Weights of a small transformer language model: no biases in attention or MLP.
MLP neurons of a small language model. Each row is named by its layer, matrix (down: output weights) and neuron, and shows model dimensions 96-191. Each number is 128 + 32 x the weight over its row's rms, rounded and kept within 0 to 255.
After each neuron's rows, "fires before" lists the tokens most often just after its 100 highest values on Wikipedia text that the model never trained on.

L9.down812 [119 130 159 161 139  94 110 173 163 138  95 124 115 145  96 132 153 164  99  90 108  73 122 169  79 116 138 112 118 181 170 131 129 156 176  76 145 155 138 154 136  94  68 132 127 138 175 174 117 142 117 111 146 109  67 169 115  56 149 121  94 126 115 135 137 141 128 113 161 133 119 125  71  78 105 188 166 173  74 166 126  56  86 125 113 110  73 113 168  92 133 147 151 105 125 119]
fires before: " |", "–", ".", ",", ";"

L12.down1457 [153  69  69 127 163 102 107  36 107 146  95 183 159 192  95 137 145 115 144 145 145 136 147 120 133 115 153 136 114 136  89  59  84 131 143 119 148  76 116  88  80 139 137 171 136 100 112 140 160 161  94 102 157 143 163 131 115 124  70 107 170 147 130 113 122  88 122 110  73  97 147 159  99 161 176 125 133 100  97 143 122 136 101 120 121 138 152 112 139  82 111 135 133 158 142 138]
fires before: "|"

L12.down1017 [152 143 106 126 114 146 107  85 112 140 145 150 102 110 137 184 171 127 130  93 134 137 105  96 121 140 139 120  85 120 112 100  91 143 168  93 137 102 110 123 172 156 124 103 119 179 121  81 167 214 118 135 132 161 144 123  55  99  90 100 104 112 111 113 120  77  79 166 152 136  85 201  75 134 135  73 105  71 211 115 163 118 146 141 137 167 131 149 134 142  95 153 165  52 122 127]
fires before: "|"

L12.down1051 [148 130 151 168 133 148 109  98  89 157  92 168 142 103 128 141 127 163 143  59 171 129 104 111 154 156 150 150 133 110  17 153  87 104 143  96  90 126  76 145 143 122 121 122  55 136 151 116 140 165 108 175 163 141  99 119  88 105  84 131  91 154 130 140 108  66 160 170 141 176  75 167 117 104 168 130 103 108 177 119 142  93 139 168 121 108 118 100 117 127 125 157 193  53 131 139]
fires before: "|", "e"

L12.down783 [ 72 138 143 138 134 114 113 151 112 124 155 166 110 116 130 102  94 137 148 135 121 153 147 137 139  80  98 101 127 146 207 140 119 119  65 113 112 187 170 132 127 105 146 174 204  46 113 148  90  59 135 133 160 109 152  88 167 137 147 134  96 140 138 170 151 192 160 106 114 163 171  54 175 145  99 103 151 202  73 132 104 112 136 115  92 145 116 148 117 111 137 142 116 168  98 110]
fires before: "-", " |"

L11.down1284 [140 118 124 178  86 137 101  88 127 104 138  62 115 106 139 106 161 143 117 141 151 120  77 122 175 140 103 178 111 174  52 129 111 107 100 119  83 121 168 153 125  99 144 104  87  90 127 129 170 146  98 178 111 122 128 114 132 165 215  66 133 170 141 114 148 116 126 145 142 127 199 193 149 149 149 141 112 205 102 136 138 150  97 139 164 194 135 116 188  96 193 125 121  99 115 114]
fires before: "\n", "\n\n"

L12.down1169 [132  99 151 117 119 134 132 156 102 133 144 123 111 111 113 110 107 138 109 134 133 171 113 145 112  94 101 139 160 140 161 168 142 125  99 120 159 185 158 126  72 105 151 143 210  88  99 143  97  99 118 137 129 114 141  77 184 125 105 171 149 154 102 139 143 147 179 117  90 155 146 102 127  76  85 115 112 159  62 167  58  84 101 127 101 104 111 154 155  68 145 112 118 210 105 134]
fires before: "-", "f", ":", " |", " Island", "gi"

L12.down289 [ 34 141 151  99 105 109 105 159 100 148 129 160 135 106 173  81 116 188 155  84 110  97 131 125 111 108 119 117 120 151 179 144 124 103  49 134  85 203 131 133 154 148 132 165 115  71 151 124 100  83 132 149 165  98 142  88 168 123  97 164  65 166  86 163 117 145 163 152 119 170 137  66 113 106 111  68 156 163 126 128 123  87 142 105 126 137 115 160 113 100 122 117 133 122 119 124]
fires before: "-", "ve", " –", " |"

L12.down866 [137  85 129 144 143 146 121 102 124 179 102 150 136 105 103 139 143 160 106  90 164 162  99 132 116 147 140 122 155  87  80 159  84 104 144  76 111 148  84 145 126 143 131 105 108 157 149 130 133 157 108 182 146 149 103  92  68 106  61 142  83 157 103 123 106  72 201 157 116 182 112 168 126 102 191  83  92 111 152 121 135 106 159 178 148 137 128 104 136 133 137 166 217  92 121 140]
fires before: "|", "e", "ves"

L11.down240 [ 67  87 147 135 121 154  74  86 103  84 101 149 160 103 171  82 121 159  48 135 161 119 117 162 189 175 178 183 123 111 103 203 106 120  74 159 111 140  85 108 129 144 138 131 118 131 122 141 168 183 125 118 132 103 144 100 111 164 138 108 188 137 121  76 116 104 113 130 136 185 150 135 121 133 239 120 143 107 134 127 135 119 180 194 149 116 150 154 156  86 138 111 169 116 161 141]
fires before: "\n", "\n\n", ",", "si"

L11.down433 [182 156 170 109  80  73 161 123 101 161 140  86 131 143 135 119 196 125 102 143  78  99  85 196 118 166  90  92 107  98 123 156 134 164 203  89 106 141 122 104 124 144 130 147 155 148 129 163  49 174  95 113 129 129 122 141  63 117  53 129 120 151 150 108 131 148 163  88 148 115 119 104 137  86  66 145 106 136 160 111 151  65  88 146 155 117  95 158 114 120 186 237  59  80 121  88]
fires before: ".", ",", "s", " ft"

L11.down7 [120 124 124 178 102 127 134 105 138  90  92 118 139 116 139 136 154 113  88 128 153 119  77 103 211 119 127 169 131 150 152 174 117 105  88 101 109 103  90 128 116 146 105 101 154 117 179 170 197 159 138 167 149 115 117 141 174 141 131 163 173 191 163 140 156 120 111 137 145 163 167 163  39 138  58 142 164 119 105 145 119 200 164 184 159 182  88  94 144 147 154 105 127 124 165 154]
fires before: ",", "\n", "\n\n", ")", "=", " |"

L12.down639 [150  78  85  82 142 116 135 105 106 125 112 144 169 150 132 123 111 127 115 145 178 156 110 163 142 137 120 161 135 113  41 125 100 168 130 142 168 116  95  77  79 122 125 144 139 121 108  72 124 130 123 123 107 109 114 117 153 138  69 170 168 136 131 117  85  74 109 104  56 139 143 142  72  85 163 155  84  82  81 185  92 124  91 124 139 106 116 114 158  59  98 105  95 207 145 156]
fires before: "|", "  "

L12.down431 [116  77 118 126 146 142  58 100 116 128 121 199 167 157 111 110 149 112 166 183 175 246 194 163 142 102 143 103 156 143   8 106  81 108 152 171 133 111  90 129 106 111 102 166 175 104 125  97 153 127 101 105 127 101 169 106  67  84  76 119 122 150 127 102 143  90 155  67  93 110 165  70  75 139 161 129 151 125 106 155 151 136 104 132 125  93 122 110 144 123  92 154 143 160 198 127]
fires before: "|", "al", "C", "t", "a", "o"

L11.down868 [160  94 142 118  96 113  79 152 108 125 118 119 150 124 147 218 138  84 121 119 123  80 105 151 136 128 104 151 117  95 171 127 102 141 139 158 208 141  93 112 110 122 148  96 153 128 138 102 151 126 147 184  43 110 125 122 179 129  72 126 122 211  60 161 126 157  95 130 112 124 131 169  47 108  92 116 255 155 166 123 223 111 124 153 144 123 123 111 164 103 146 156 146 131 153 126]
fires before: ",", "."

L11.down995 [124  97 170 170  96 149  84  80 126 127 193  99  87  95 186 154  90 157 152  81  73 161 141  84 157  94 105 164 200 121  92 136 153  82  67 138  87 151 176 128 108 108 106 116 123 160 140 171 182 124 141 120  71  67 124 100 137 160 106 128 118 142 171 128 126 127 112 116 184 155 149 210 105 145 190 108 130 122 172 113 163 120  98 220 171 142 116 106 159  85 111  68 121 103 119 133]
fires before: "\n", "=", "\n\n", "ce"

L11.down481 [140 179 147 103  72 113 146 119 168 109 166  87  84  97 137  90 194 130  90 112 128 167 127 114 139 122 135 170 136 140 107 102 184 136 175  78  70 138 156 137 104 140  95 161 138 104 140 161 137 156  88  88  97 153 151 123 126 124 106 108 165 147 171 125 113 115 155  81 149 117 164 240 149 125 209 198 101 140 109  93 118 101  97 163 180 146 107 131 117 114 160 140 119 126 100 112]
fires before: " |", "–", ".", ",", ":", ";"

L11.down196 [161 134 126 124  77 122 102 116 142  64 125 110 136 102 149 104 136 111 103  91  91  76  70 156 151  87 150 157 148 157 137 184  88 151  65 103  90 144 151  76  61 124 170 120 122  84  98 168 134  97 145 216  92 110 123  92 100 177 154 136 161 165 107 179 129 140  73 139 144 173 135 117  89  88  88 124 155 178 107 120  79 204 139 160 117 127 119 108 171  97 212  96  95 165 140 138]
fires before: "\n", "\n\n", "–", " |", ".", "ni"

L12.down975 [129 122 116 106  81 127 141  72 119 160 149 113  95 116  92 147 119 177 126  76  96 126  94  62 129 107 147 122 100 103 133 101 127 120 108 121 137 167 146 104 119 108 168 134 154 176 114 121 145 207  88 164 123 164 169 137 121 129  47 134  75 130  72 142 137 103 127 115 152 172 132 193 118 141 129  17 121 117 130 127 120 107 113 131  84 173 128 149 160  81 172 168 154 107 117  82]
fires before: "|", "rd"

L12.down1535 [166  88  53 109 142 139 112 127  71 127  90 148 160 149 174 133 130  94 145 151 145 157 102 135 130 138 137 160 115 154  57  90 109 194 120 144 121  56 119  90  62 157 123 145 124 107 103  77 133 125 119  97 112 133 152 142  97 133 120 114 157 150 129 125 128  79 113 128  89  91 125 170  85 117 121 160 132 106  86 163 132 131  76 106 136  96 133 109 148  85  98 127 104 187 180 158]
fires before: "|"

L12.down101 [120 121  89 139  93 132 111  85 108 147  95 141 162 182 127 148 140 154 145 118 120 169 110 138 138 125 165 135  92 123  23 114  91 134  99 139 113  76 114 101  61 150 111 131  93 135 107 109 146 173  51 141 147 138 102 132  75  70  70 133 145 134 112 125 114  91 124 122 107 106 112 145 101 112 174 104 126  80 119 113 151 122 125 173 138 160 122 108 155  98  96 163 140 124 165 118]
fires before: "|"

L12.down369 [108 104  83 107 122 149 131  79  94 159 124 163 143 153 150 160 149 140 134 125 134 166 151 107 133  88 168 132 115  99  40 107 105 168 107 149 100 119 117  81  90 182 146 150 211 122 103  98 109 175 118 178 123 166 147 101  97  83  87 128 118 140  62 105 111  50 135 132  99 128 139 147  99 130 160  65 138 111 112 146 107 136 144 114 153 167 111 122 156  90  81 122 150 158 141 126]
fires before: "|"

L12.down349 [103 106 106 116 127 165  90 154 137 112 114 171 188 139 133 134 185 111 132 162 137 163 155 171 147 109 150 158 109 117   0 147 104 174 139 196  79 133 101  96 121  70 115 172 150 155  99  82 115 143 122 105 107 113 115 119 134 113 165 153 123 131 133 120 115  75 157 111 146 116  86 110 114 107 201 167 105 119 129 110 124 154 166 174 147 126  76  79 138  74 106 113 134 154 147 174]
fires before: "|", "a", "l", "s", ":"

L11.down1441 [134  64  96 146 110 167 106 125 119 115 161 147 139 121 171 188  64 104 131 108 152 166  76 108 147 101 113  90  98 115 183 131  96 125 110 151 159 122  77 128  88 118 136  81 121 121 189 171 133 144 126 179 115  55 141 132 145  92  98 117 141 150 101 164 120 113  89  94 113 120 138 145 114 102 116  97 223 149 147 118 133 155 120  83 147 126 155 119 178  93 222  74 133 133 202 127]
fires before: ",", ".", " and"

L12.down841 [138 117 121 146 122 163 110 119  98 164 114 151  99  82 161 169 134 178 140  64 148 121  92 105  98 114 126 144 118 156 104 130 119 175 123  77 154 153 113 115 122 128 154 137 231 136 133 133 126 191 118 134 166 151 106  86 111  95 103 153 113 135  91 122 106  43 171 170 122 171 130 167 105 120 137  89 126 124 166 145 106 109 151 119 114 113 126 172 120 113 134 137 183  77 132 139]
fires before: "|"

L12.down917 [158 132 122 144 142 122 132  81 122 153 155 134 115 132  80 162  97 128 134  57 179 128 102  75 168 151 144 155  99  93  33 136 124 125 144 115 106 140 100 118 120 126 148 145 121 130 125 192 107 212  67 193 151 158 157 114 150 140  72 125  83 118 131 132 116  32 104 167 130 172 146 191 137 140 170  87 107 103 121 127  94  74 126 100 135 137 128 148 159 102 112 131 154  68 105 125]
fires before: "|", " with"

L11.down1118 [125 118 184 191  60  97 120 105 151 150 153  90  81 133 138 141  96 114  90 125 121 159 132 130 185 105 137 192 107  98 162 137 124 141  92 142 146 145 107  99 127 121 129 100 102 139 116 171 141 118 177 134  78 121 161 109 188 108 198  73 107  94 179 170 164 140 141 167 132 153 189  84 167 103 124  82 166 141 122 147  56 153 103 154 182 156 103  97 184 119 179  76 113 104 148 108]
fires before: " |", ",", " (", ".", "\n"

L12.down343 [131  88  57 112 129 128 110 103 106 118 114 198 191 167 144 132 144 126 131 192 127 162 128 131 157 107 129 144  98 126  12  95 117 186 137 119 126  98 126  99  82  83 148 163 105 148  98 101 144 134  83  61 110 123 143 149  83 134 113 137 135 155 110 133 126  92 122 110  84 113 119 169 110 158 192 134 122 120  98 129 128 142  95 162 137 150 146  89 165  42 117 171 146 178 124 167]
fires before: "|", "ad"